From a checkpoint of a small transformer trained on Wikipedia: 26.2M parameters, normalized queries and keys.
MLP neurons of a small language model. Each row is named by its layer, matrix (gate and up: input weights) and neuron, and shows model dimensions 64-159. Each number is 500 + 25 x the weight over its row's rms, rounded and kept within 0 to 999. Numbers have three digits each. A neuron's up and down rows have the sign that makes its largest values positive.
After each neuron's rows, "fires after" lists the tokens most often just before its 100 highest values on Wikipedia text that the model never trained on; "fires on" lists the tokens most often at its 100 highest values on Wikipedia text that the model never trained on.

L8.gate88:524504483522474490491498473519483500561474478525511514486510486542479492548497479484525485504472469496499538506494480468498500464510481501455484498486480512497531495512516497522541525499522491462469474521482513517538528455458524518489467506530497491498489497498471538525505510504515488536
L8.up88:543516498507518436496506489481487551475505476498517481520501535535467446545478470530502504513529482447497504490499498453501516489539516459502483459488475516499494519530497468520459547504480512448517501522505496507497497517492499485512499470498509529532511487517475529523507535507531510458
fires after: " ", " |"
fires on: " |", "1", " High", " All"

L4.gate116:544507486504502502478490471502525509484541447506490545497498535548523537489460499506496539503490501491489501499516496474547498519519503527521504526472503479516465505485512476545476455500443488447504483478532538469495526521502512475510520492472519549484486522489470487506537482562527533519
L4.up116:468503535500497512514543500530508436502500533565514481503512500516543486535499530520517508530527474496456489473483470526533491467505522507526511506502487475503524534542483494486541491501481490472524513507493504510507456451560487501516474489513425460502540526517490510485480517490481538498
fires after: "0", "8", "4", "5", "3", "1"
fires on: ","

L2.gate492:513455486475500499431504481464455487487534528502495468460456497482488482450487510549504491485508522500498499488515476495555512496524536534488493498502451520477486474510542507486521490482507507470509510491497488528484504478467511494483556477509490522532511507496484501543566458477499565470
L2.up492:501470451517443507502494506548486542507442507505471523515523474486511498501548511477497482482522471540501500474506491541537510564479491486506483489505526513504537520539468507505506522487491552522521490515473485455500480536457508499502524522521506504503443486504525495460516498503523536494
fires after: " ", " −", " $", " Q", " L", " ("
fires on: "1"

L3.gate298:442518485472496465523540544513532539500545456525506539521535515495525493494471496505495516543514525498489501489522494502500514552483504503485494470487521474464476506490513459492509472486495462519493493567503496492548484497491523457507540536466516530463512508509430494498552538488513516538
L3.up298:483479509483470468486500482506461506458491453500520445496522495467485516454458512519485510461480526469525484471528488492542532522482522471511495489482519493484458562490525498526570508484488513526459524493542502491519489484526508494519523540548525514473525491518460478475531484446493513504
fires after: " ", " a", " their", " |", " his"
fires on: "2", " ", "1"

L3.gate453:480510524516486488506467472495504477504490477516493483480477472517494537505529528523474545507489486495507477507527503486492523451477491525551455500485493521501502508494478494494468522530490450446470528555535497485534513483531543515459494533524500483499483531559478460482484494449524493477
L3.up453:483557499501557493495512479465510459463493486534480542481506507529450481520520506513493521492479522517489504494514520510492473472494512543515497473506499515549483513541487477511504482538488507506495489509536486523535524464506504483481521565471517503465507494533466498475515483522482461510
fires after: ".\n\n", " |\n\n", "\n\n", ".\"\n\n", "\".\n\n"
fires on: "==", "==="

L8.gate97:513489505493488503502493498507484468522490536491476480497482511471475521502520477473499500530552522520480495474520525481471512462475500503495530516508526522492526523490490496459481534520514514525491439482514487538542460476521560520432530502493511516476535530453527486510503535480490469483
L8.up97:508486521557514508487503466517512464514465516474487534460454525517475531501525505466456519478541447505526440497508513516535526511502483527507526514495520514476506451457537554527524510523529481463508534504497526572530474499497525497504459503508504500496515513484517501490533499507497488534
fires after: " ", " $", "$", "2", " ("
fires on: "2", "3", "4", "1", "5", ","

L10.gate104:501483510479542495478491525429470512445477481495506514473448456497467480528484540461492483471495477499500554472521526505475491533513533487470457494500508481512505505466522531478479493562503491474485531473458496508490528536509500508512500529478421515501548487499526511495474475546519519490
L10.up104:497486509518507544466515495489504487500517519520515441462498476517492488513524482455502501455494496463506501476470516512470514467519520446537511525473524506564535505508569446479475516473487526490499500520509501453490495518521510516517519514500475434505529534518491544489479483458536508482
fires after: "|", " |", "2", " February"
fires on: " ", "0", "–"

L2.gate621:480458485518467530484477517480502550478452459469512501531502509562479512438561489490505485512472487502467489479491526503499497452512500492525515496501455538442489486532493495469522522496465503493479483490510469480490526491480450491499524524499478472479506501474565538493486496488504501501
L2.up621:476488518496513523481473528458511510497495495467534536497459503500502491502510468553492469493470506479536499504488502496482523498525517533507507491484501483488479475478479523480471513446502513453493512549508509473428485536514469486524506550531521530529492524474535502519503523490509461475
fires after: " |", ";"
fires on: " "

L8.gate45:519453483509488555523521511458466529495505503543454500560474512515464495499485481519483487498510481495520482481516500517511512498482461477496526458527473516502491520449513479529444494503513516508501497497520540509520521464463480535477494485461511491521480496518486475521518515521510467492
L8.up45:475516489473461492484505483519485472502516492489520520484480484546529452498524522535531454453466469495493535475475507526532497512516494508472470533497527452532481533513463498561524497477520495478480508497553501481496484530490496488453483492470526526472503472488513537480516497479443550542
fires after: " at", " to", " on", " in", " of", " At"
fires on: " the", " |"

L10.gate152:521490433510529487508511510527430502500510513502544494543527524481446513506499484490501512538494491525522503490535469520474523525497471521484476495461480472518546486516482528535529460539482473447503491461522530485527507494486507488519460495488491462488462532487483472486543471490490489462
L10.up152:526530482453466501539511505518484492499472525498500493512519510491471515488479497523504499494556515495490519550525511481527515512553543535493511486565485525522466516502516470492488510476478548498503486504497500543487535487500498502481527448461502488508500533502469503458513444465519499479
fires after: " the", " of", " in", " for", "=="
fires on: " ", " the"

L3.gate519:510465477478501506463513476468454524512516490502480529510513479491475502503516485549514452474489518491513540480520482524468540537506467463492487478525471522477493467516508496538551476514474509499463505521510502531499464516475527508476510503562531502518475538495468490547519509544520495464
L3.up519:507474525555516491438482510492469531469500476501501514487489497454466477558520506490534512469517533463536491485552498521474531495502517498457439486446457498501497482490535509530478458481545490509465527513504479505513501541534492500486507491545479468471518517498494519524548490536485460499
fires after: " ", " (", " \"", " |"
fires on: " |", "n", " Co", "m", "re"

L8.gate613:535464476476509507489469520489486539530484526519490486487527508536515491487529471477514498462536477500466464508511486509478525508513513531519572534504523503516506481533479483472491477517524494547489484526499520476524481495488549529508517522495477498526478532484470478527505507535495518478
L8.up613:494457520497465484496538538509471534478498497480511488493526510524488463494495456498520460505485513515521514535490491486512473480510483534512481489494517519490415535483490504566457499523528556509494505474490488532538501479492482536455531519440508498489476486482514554493491461487511488494
fires after: " the", " in", " until", " with", " to", " during"
fires on: " the"

L6.gate289:522475522483522509486508518513520477499490453478519527553453476546527515469545464466521472516512540458453510514484500553515528525500531471504495503488480480484486501514486469556559507502513474428507496493539531513489494485534477499520504501515510503464509466479504506490554478494520468468
L6.up289:502515492497518499443510536538531529510477486482516477508517533544509505518479460504503484494501486494471516454503546493472476491489472538468554498504477525519469525530539472528516487494487519532531542482523498504467520533507518478510525522501506502486497451501514498472478527487504460482
fires after: "0", "–", "9", " ", "-", "1"
fires on: "2", "1", "6", "9", "8", "5"

L6.gate301:542473480520517503459517538477488518508480495503483497482471538519548499506503532539477463474527520534506447453491503470498496499475487508492526458499494496502499489482466461499521509530439490464501456497541495470520503460464493521514501499530492495511508503517513498525516539502519518505
L6.up301:470516516487498461458517501511531496501505466475492488506491533535511500520510504521476458468511435528493492509478497504510487455464488527499469457505479510497515447492490492506486462498463510521489499504488513505465532494455511489506476468490492458511496459507526513531480502532490518556
fires after: "9", " ", "0", "1", "3", "–"
fires on: "8", "7", "5", "9", "6", "1"

L2.gate784:511504481497474533493483562542490472520500496498465498484502523499516474486499493513512451480540518497464493456508483513527466543484522540478469495526507483561472480484521437505497492515502488510508490515484510502483534513502535528538505487526453475501484547550460504490499483496485502512
L2.up784:533495496468540508507446465493479480505480518512516460455533492491490521497510498503479529567487500479506524493534472494513488514475494509523489498466487478532515549473477478469525483521495506512494542487459493552509490481478527476568500464496513469528538544539488539458545536507444522481
fires after: "0", "2", "=="
fires on: "0", "2", "1", "Career", " baseball"

L10.gate347:530510460488479486476522475503473540531518506470512437444527487532524505509528476505527506506508539479507532508460482537503556525533447495494477510505492478506465449519519477474485451451494489499504479529494480518499504527494517524511529485495452480487491482547516501487502532483518520448
L10.up347:502493486487459490548501471498504489510564479499457536493502467487471511482519519495458460517511517463463474514510551492524482506491495489527462480516497474479490479489513506477494480502527472481480442523473478497472488518440507502522510499513493462476507479481480480508499561505494527479
fires after: " ", " ("
fires on: "1"

L6.gate277:530501525528513534537562519499505497515495534485501465478536531507516498531464471498477515479495498518488523519564522512505477501517517542474504527500497493459478510493494472471542524528484520542475493501463531518524496491497518486512561521491476514496476463496515521462490484516485528529
L6.up277:551527554492539520491514506496563556483491522461514470507549484511455515491519513471510520513508519485500517492531556479533490492521491544479497508480494535540507530483480488500520488518537506527503520502505495473480520517464457497496476522409521483457508473468521442502476489485449487463
fires after: "8", " the", "9", "7", "0", "6"
fires on: "th", "9", " age", "2", "6"

L8.gate336:484517523469502498506447542496521510531495492520488488481469496498490544525511494517490495532511471522525480514517507492532502493515543512526501495487515528506492519555547484504507467511475505547538506482460491520507494508516442492511522512484458516496486504508482466442519547497485524467
L8.up336:488465496520482478509541517485518547549505470521494473521479497470487513478496511527469471467502476490517513499508442508506499538469501519505505474507508461484486529485488477501469493479456494556496542523501494511467559491510516520531521483478484529496518517461497506490501538472453517484
fires after: " ", "|", " the", "\n", " (", ","
fires on: " ", "1", "2", "E"

L4.gate801:544500469422507520488489492471535480484476493502509481522474528541480545496560498510518467524496477518462513499497480447483513515523491483520527510550476498469499501546499468478490528498479498501533496507559490539469476510509537498475509509473468488488481507487514519519519516490540483483
L4.up801:527492474493424526471513470530499461509486477503532510477475458511498520530489482480478503500515479518488527485519461543501459515521540514504541516524456457507540491476483510498474500478514465493492507467480509524494462489476482480502509547496498452489458489495525532527532498492482542532
fires after: " |", ",", ";", " in"
fires on: " ", ",", " most", " London"

L2.gate724:540482494475498527487490491500535471504522485500488486508480483533537525523459532466486511486505523512504494546491477478549496560484496495525530537455514537522513521520523491476520456520536543513470499486538502491487526470515516496486485500490507493479474489517477533504509501475498525543
L2.up724:488513491494513549497500545495498429487477466499499490490495492529526508542509487519466510503513482504491508503488506546568505539464540522496551547434468485538510507534458491464536483497532517477536488467544493458512519514490534493520505469470488489458530482517507540513487489439536530521
fires after: "3", "0", "5", "4", "2", "7"
fires on: ","

L10.gate366:500498534497507586535487503551489516538546453513494477516464528512439501518465519458465474476509478516489529489479491499519469498525514502504462501497507451505471471455514531489492462496529499498492496509527534522492490483503531509522489493549464538468514483495460512509547497547476490509
L10.up366:466496512498485480497496509473528523486450494516501472540457524517508511464520521486490507503507519504540520454519522447488468491494513479480478497487524469557489495518522505500490496554512502502491511471511459491532475498519492506513518525504515460521511497499526519492452517519551510456
fires after: " |", " from", ",", "7", "|", " to"
fires on: " ", "–", " go"

L4.gate54:507466487495505459498526506536558502532533499511485489505495496482505530514538488507498517537457505495464487457529497522483520506537447521474507489486518532481504493447523525491544466474487518501497505516520520506509514449467498483476495466485489474458498480494511494457508507483443487516
L4.up54:516476500512516506496482436510526469480510492520524508491481522466521499512507503533453461511490504502474466493476510527512486490465519483425495481505483495529504481491493499496468471497503503490482495503474539462490499478493457523509481493513507461475502508456539508462482467479509518516
fires after: " ", "–", " (", " or", " for"
fires on: "1", " his", "2", " Latino"

L3.gate710:468502464481466548562487514487483521481498512507481488503496547482540503471489514495473512468511536514513501482518478463549525490490511511508527493471515499493506494490486508535571512484474458510459486515552487504526502465483534479519489468422447463518505459520482523522527522522486491483
L3.up710:516537506473511479524475514485486507504503540498506502446509507487523505496497534485476475506515434506486507484485511508491510507494500513487490511493535515490542459466508489481511488511494493461498485520495481519509508487491514509534514455458490501452457464494525521483512538513534556502
fires after: "9", "0", "8", " were"
fires on: "9", "0", "2", "1", "7", "8"

L2.gate24:527507555525521495493525554478559519487498479550503518484468483475518527508496505514484506503506473536527507476487493519536461516481473512470487479492474539511488508467507485505509521505466484487495484494522489491468482475541521537490509479455518474504490475476522548501459516447505515508
L2.up24:474515515488467517469511554544490476443517509530512495529477495493502524515486491512481502502525556498549477454484516500542489504471502544523512494512480491469493517518510484514527476479485458482511494472503529497510488526505510502530526449498556474539496473512553543536525515504478494491
fires after: "2", "3", "0", "1"
fires on: ".", "–", "-", " /"

L2.gate57:521481492450516511516483486505469468524483499510512505547503510505533524484500492481514472499530494491500467560491457480504473503497461466467535473457524517503476515510515474494500506503479501493497490502510440531514533481498495514513521550517432485510528534501489486562507503533508495467
L2.up57:505521544524472528503496453473496502533482525511543467499527498483493528507462480509506491512519507513502473564472495479501515488493495518506485497506516513513480511501465469508491490529493493515524515530539452520485489461499534511544478516522464462524461543521454480525540516547494460460
fires after: " ", " ("
fires on: "1", "0", "2", " team"

L8.gate53:483469511453556527485453476532541498496497474521489484494436517517525543496507529493497537505537501505518459497522490509464484488502527500536507481569460480518533529496493477510504493506511497461469501496507522501551460503527511509518511470516447510494518513557484548516508523552527457506
L8.up53:515487495470506479481474501488503486481499480545486499498487445501482517487542454471474499491485523509511521500446469519475465518521440535485480503522473492473500487488496522485541536480492535471508471497493487528514513518467503473496518493487484525474507517478527530471469498501473522500
fires after: "0", "2", "8", "3", "6", "5"
fires on: "0", "5", "8", "1", "9"

L4.gate638:504508481492496494508457522487495492460476449512502517492494467528528561498502548485495497451486530449499497503476487485494518525527482532514502508516530494525510455499482483521516495508495528524488498478537480465479499506517466505474497517487514524557472517465523492549469484517487511513
L4.up638:496511493478478522446479513527478493498500483489552496511499508503510514478489518499515495447481499460518490539492541531462492520504502528528482509527493474519497474495489464483512569510467514490500510502487495498478425471480515497485522486517475509539426492517532517491464500516488511486
fires after: "\n", ".\n"
fires on: "-", ":"

L3.gate325:482501468531427467526516521471480517483505503531498474488496442514498527513489524522503509478477488499479525474520509517457494494527519523525486477472500507514503519474510461507553528506516530507498484477498511521537538477520442555533481489516490486566474520486490461535497483512481493497
L3.up325:529476454514478478458502530502526454521508488497492460444506529468511516456495473472476512459452513506541505499524520477531541504487525479514488476468497531504509495522482522488506495533492515533466467484475530485491473480528500483517548541492479509482481508514487493524488508478468556496
fires after: " was", " one", "\n", " were", " UTC", " part"
fires on: " of", "\"", " given", "-", " called"

L8.gate225:496500511484512525479482509486532507468505496457534505464492498510519503486518497487465514477483504502497488528507415479493549514497474531537485519527497490540539486495525501480495508495458480531473456464482489499497456495471483480482505515449501549492513502473514457526506490518527496525
L8.up225:520496581472526481481494523491514490500535437497494495468519508505532524488493532505486499487468489467509513463502498504506457460490513478484497532496511492540459519515478510471499459515473485488469481470465494480453440499510497485501489493505469536534482499482505505485517513563490509485
fires after: "0", "9", "–", "2", "-"
fires on: "1", "0", "2", "7", "8", "9"

L6.gate622:495491518487539493508475494506478523486453501457491535485483483499508504423528450502482478502523512501506463510539525545496518436487549533523530475494500508502500515456506513535507531495514476467440494454511507465499467472525552521511509509514465506501537534488466484447496503457494484519
L6.up622:493560492487492500486478506482529487555461490526517524477495503488494514474481478511469528480505528505508547441515522527479512521537478529510476505498511489472518522455497485498474497528522505528501495486508500461520465492536515473494536482502496475449513551489512511478533526477524478537
fires after: "0", "9", "7", "6", "8", "1"
fires on: "0", "5", "s", "9", "2", "6"

L10.gate584:466491498461506492505467466513503497534487498469452493465491501523550561515520449530476505504552544446529460481552505486487486512499544523527511479514507491496508494517526445524523511513495518531538460529491508515540508483535488550485510496486498480502497522484507477512480537527521550520
L10.up584:503504542479494478499492496471541516497523511479530470482464499476482530515487513481509529504484542500524476458540445536495532443482543501501536528495500507480529487493486512512538499503466487515470527477518488526529459493494549513511470476525507490460485523482497480515490508523505485519
fires after: " ", "1", " −", " (+", "2", "0"
fires on: "1", "2", "0", "4", "3", "7"

L4.gate146:520475484521497497473521478483519486543527491487492466526503508479540517513487510518513500469496505462473513495496494530499481529464497513506511525471497513485506463471512473517528487518515478482546497454535467533461524496466489481494515484532548465528513462483477461507535488460487506511
L4.up146:523535518480506533499495430483515512497507473470534448509543473558522525546485481519522474464488488508534487499488476473515471524498472514506487515526471526520488517523495507524517520406524532507464538492493491517459492472515541500524532486451451485532558487516486507508517498449486512519
fires after: ")", "2", "8", "6", "7", "1"
fires on: " |", ";"

L2.gate685:473463511505506478491532448480542531515496514487471526472495483511521534515522502525549492475477517526493524469510513503474550504506487513463484479522465519500506490503492476474516510494476491477484503467520474484479479497506488459494522525502491548517471499488484484527530473555492526479
L2.up685:506522507496503502466488462529482474520478485452533502516466465430514482464487500521496493531482524509474488486506509522493445500471468489496490514494430512545488508513501504533526518503462468460519488521488455475465496464477450486495531514507504510505537488492509508505481482486520459520
fires after: ",", "0", "9", "8"
fires on: "0", "9", "1", "2", "6", "7"

L6.gate206:459467484459504486529480493523474504503532487543480519487499477457480497514468500514525508482527505502524489511536508471539498503503465498524500473455485448487477514509493490461542509492455478495481470533504525496511448526465498521489489545476522508484519523518500516511527520464500506472
L6.up206:552538499457501483548485475461500474498493507516498482523498484481486514507466498473492536501474436511514477511544459521489494496515475483504440524508471502535529487528489509489514486529514489498485513489518474487525475487542509549527520526530493512470467543499499493496501544465512503531
fires after: "9", ",", "8", " June", " February"
fires on: " ", "7", "5", "0", "8", "4"

L6.gate161:516507480477441502496491540499494491479507467493508488498533488508525506490528538521493493503530505531518496469515504533506498526520506485527514508527537501483497517480451491489508509513492476532524519510520525481512474475466490470463511498497483465460486520509486496498506504516472445466
L6.up161:544494502504521491537480546483464484543491479512532460508509499470448502496483503494498456470465483484451470505539480516484496542503490539518489501554497528504508508470482533509480530479554484490528492494501465485545461497553541555500503499508500533480497518534482512488473476558483506518
fires after: " in", " In", " under", " of", " By"
fires on: " the"

L8.gate315:537466532533506470499532491533541512493502554506509501514501501510522504528484472506478513493535480520514516467497519492499495534501492514502508467515508515512548494531503510531528499495454532544529512501506502500553493534499460490476519471454481510492522510496524509465483507512500500462
L8.up315:537487504522517496498501478484508560496524526475500513511467493518479518501496499521516482472521510490476516451511490479530536522511523452505479510533499498521490491502496523515524481499499538521479501527487471463475505524460482494506513506500550526513482543501485491499487498471464510512
fires after: "2", "1", "6", " –", " ", "3"
fires on: "0", "–", " ", "9", "1"

L2.gate118:489500533487530505461523484448517477452495468496514499491475523536529503510493464532453481494511485505488521511477540486529476489512544502477501511466517516493494540512507470451538519482516473491508471431473567547505495487501486465500485535477516543479487508523500501524516478516489503496
L2.up118:467514494524494494489563495490499516503489536522468523535496476528473523525506501545525495514517490541465508544483507505445529460482485517509497529563508490489509492511542480482499509526527476481491507509495558489495445465501492504484502501490516506528494497494484524499517505536534503502
fires after: "1", "6", "5", "3", "2", "7"
fires on: ",", "–", ".", " to"

L8.gate749:532495493498442519521505469460464474504470495540483501485502507508503548470475461548522463456490519489547481499526563497470505528541501499519539476500532470487473452458478472519481531527537486500491482532482506468520468454526547507496525525515511517502526468492497431489511499487469501519
L8.up749:484570497500505517505496497465511486504516544494528472497487490462540509527514501516480532502495474491448505473463459519545484519451473497503526525470499526497497484555518479456443510514540504484493500490489496474562457484458479485521495483525482475523501506488508510497446464510508480537
fires after: ".", "2", " ", "1", "5"
fires on: "5", "3", "0", "6", "2"

L3.gate683:528476485479543514519515459532458480484492503542482529526544474533463496522517494488482538459548502504551500487515516514525516515524520560500516488523529554523520517486486513473486482523548495521505452525521471487574543485509494501495526498535545488474509443531490481510510543459504537512
L3.up683:531489519482479474501476459490535502509472469491498506496500517456448498516519529525494493521534514503513501533534525525481502461506483547507541502496535546522471504519473455485494493484492518472438453528487515486565494482491491504457462512497503516494497510532450506500492510504456529504
fires after: "\n\n", " |\n\n", ".\n\n", ")\n\n", "-"
fires on: "==", "=", "===", " two"

L10.gate280:480496503509505492538482471494493515495525452506461476482474490494529532481491504485498489527519498502517465477471469501483480518483513493471447459496484468515493498452501490484505459460491516506498504538523469469508520514475442539475511529520450479466548504530479503466551480494466517462
L10.up280:526482484482466477507448491502516519487524518512488494444487518463476521473510503517501530503525513552459442538502510521463487524504493529510492505497540482451538497487504514523488488507529533550469452485531538504487527498483453549528500542517511489446530526504526478518521515476489531493
fires after: " ", " ("
fires on: "1", "2", " his"

L10.gate240:498493533491526484514530450514537513492482471502511455488499484480522495526466517507451509506532487493452505512553476491521495484476519467457517506457506471486473503499524523528482511525480519493499461491478531520500513474484550490518488516529510533505474477445523490508503502469507473440
L10.up240:537509494508568451501513468537514498459465525474496476496528487506513489520526528498480459510481490490480459478501505481508500474490502459460498527497490545517492511517453471466493522491512523476484505499487507491473508463511534504526566495510490509468479545544451461539506485538507503520
fires after: "1", "2", "0", " ", "3", "9"
fires on: "–", "0", "9", "-", "2", " |"

L3.gate727:507515479498548484481453476462500526514514484466477501540472506512479499466570467534488468505462515527457521536509470490483521496457477508470489462500519472489503472497512502527541529546479515519497540475555510495474496476437463519488452532489540489490520458520487490523470452505509495490
L3.up727:499474476485530529468541541465522533515470515530519508489507526523474531493514459483505469467492471493511518506521488498463486447507481569503489459487506522477488480544511471510529520471491515501504536532513515491514484529470471492518509504472526551468496488500543490479477504522549473528
fires after: "2", "1", "0", "5", "4", " −"
fires on: "1", "3", "4", "2", "0", "6"

L3.gate578:534498453469478528500506473485503478485486486522490500493542494516523503527466484521461532514523515549487490496526495477542466493495492497507561516564487505488514548531479464483522490466472522497471473532520464493511536533470473509529429512469503526500491496518539467483504496511499452498
L3.up578:469510509525514471488448539478527553520474447551488489456556475506507513514507444544500472479481570478513503446502498515531528488521501504483510522502513497533495500496483524498511536491505514508495516524510498503489505503524479490494535486508494490472527527540561445481520562477514493497
fires after: "0", "9", "-", "2"
fires on: "2", "1", "0", "9", "8"

L3.gate303:474474527491492528482507530455529483461489541488493484508514471490523509514482508523473479482514519500513493512535471510546503490489469517528509489512491533531490552495511485505503538512454489511521537547518503456461446477503509488494510472491476499538466500529523565525525550467510485516
L3.up303:534471510505525552482487534486563498512522482474496501534533488467470532557520540483538528538484538529507492484480508503482508490500539477497488445476465524499482474497469495514512488494506458448500479517509485507535527514523489498546516547521509484488517516493538485525498519473509521501
fires after: "0", "1", "3", "2"
fires on: ".", "-", " =", "–"

L6.gate199:484532458497526476522554510499498492493510522485508511488472544514523511504479476465488491494445507478440488555488513510493489498495466494503470545453472536475501524495533503534499469487517507504520530488444495550493489503532505535537517500530472506466530485516516552503484486482465506476
L6.up199:536501443470544498501511450515535484484481515488482511540478509484554486527520499506528460497525527516495496507493501456457504517545438538515556522462491472444489474474554527502512470511536489521500523487480472527516501505521481475531481483507498493467491490517485517487514466488509514445
fires after: " the", " is", " one", " was"
fires on: " the", " of", " first", " second", " among"

L4.gate375:488495481498507497526483539517546489488490508487491478521510495472499481505462491482480468485515525538508456499497522494496461498531485552525493480509496523463491479470567466486489479474513553528467509481457456449540497513512488499485451476467497504499480526486540509498517499523486496535
L4.up375:499554493507515493473488484458511539503502448529504514532487537482517522486494494474449488490516497450512524486524478515537490474502515479520536533491493503540476465493449476503520491552549492544512524477507479511479539538491492527488542483495528508475518486474480491478513464457489520540
fires after: "0", " the"
fires on: "0", " United", " mid", " "

L4.gate359:500489473476472539508499467526522445462515482514465561498463479527485467500527495524470488502468518486506506531496509485553488536513505511482489516535502502474496491498517511486517505444500521515541466500522476553484470485490493470498559505527495466506462492529490484455465501476490539506
L4.up359:503480484487509495526528466478504490458527472524514525520479446535508511508549486535493507518477513440509489517541522500492521525544517483479486525506515516528466476464533479513492510522533469528462531564503526516514495447515498549495546479499529487516505482529484465504429546455490519519
fires after: " (", " |\n", "\n\n", "-", "=="
fires on: "born", "=", "|", " |"

L2.gate469:502472471480462465498497518479495547510481472532489555541490519532502502490535495493512497575553506502458533519481544510481519470532469498509495506526494488511455526542501513500506522489467468483526458496515456526492502530454489513496481518510493517509518524442529460510473490484503457537
L2.up469:515497484504468495512482466519514520491478466475517531498540484555519483512487453516434490504452459508493471487458492510564482465507512496458477515471509527501526487505501536515494474474484524503483521501517504466454555465506506497548490450503454499530481455471507487523496508500479484490
fires after: " |", "omm"
fires on: " ", " of", "ission"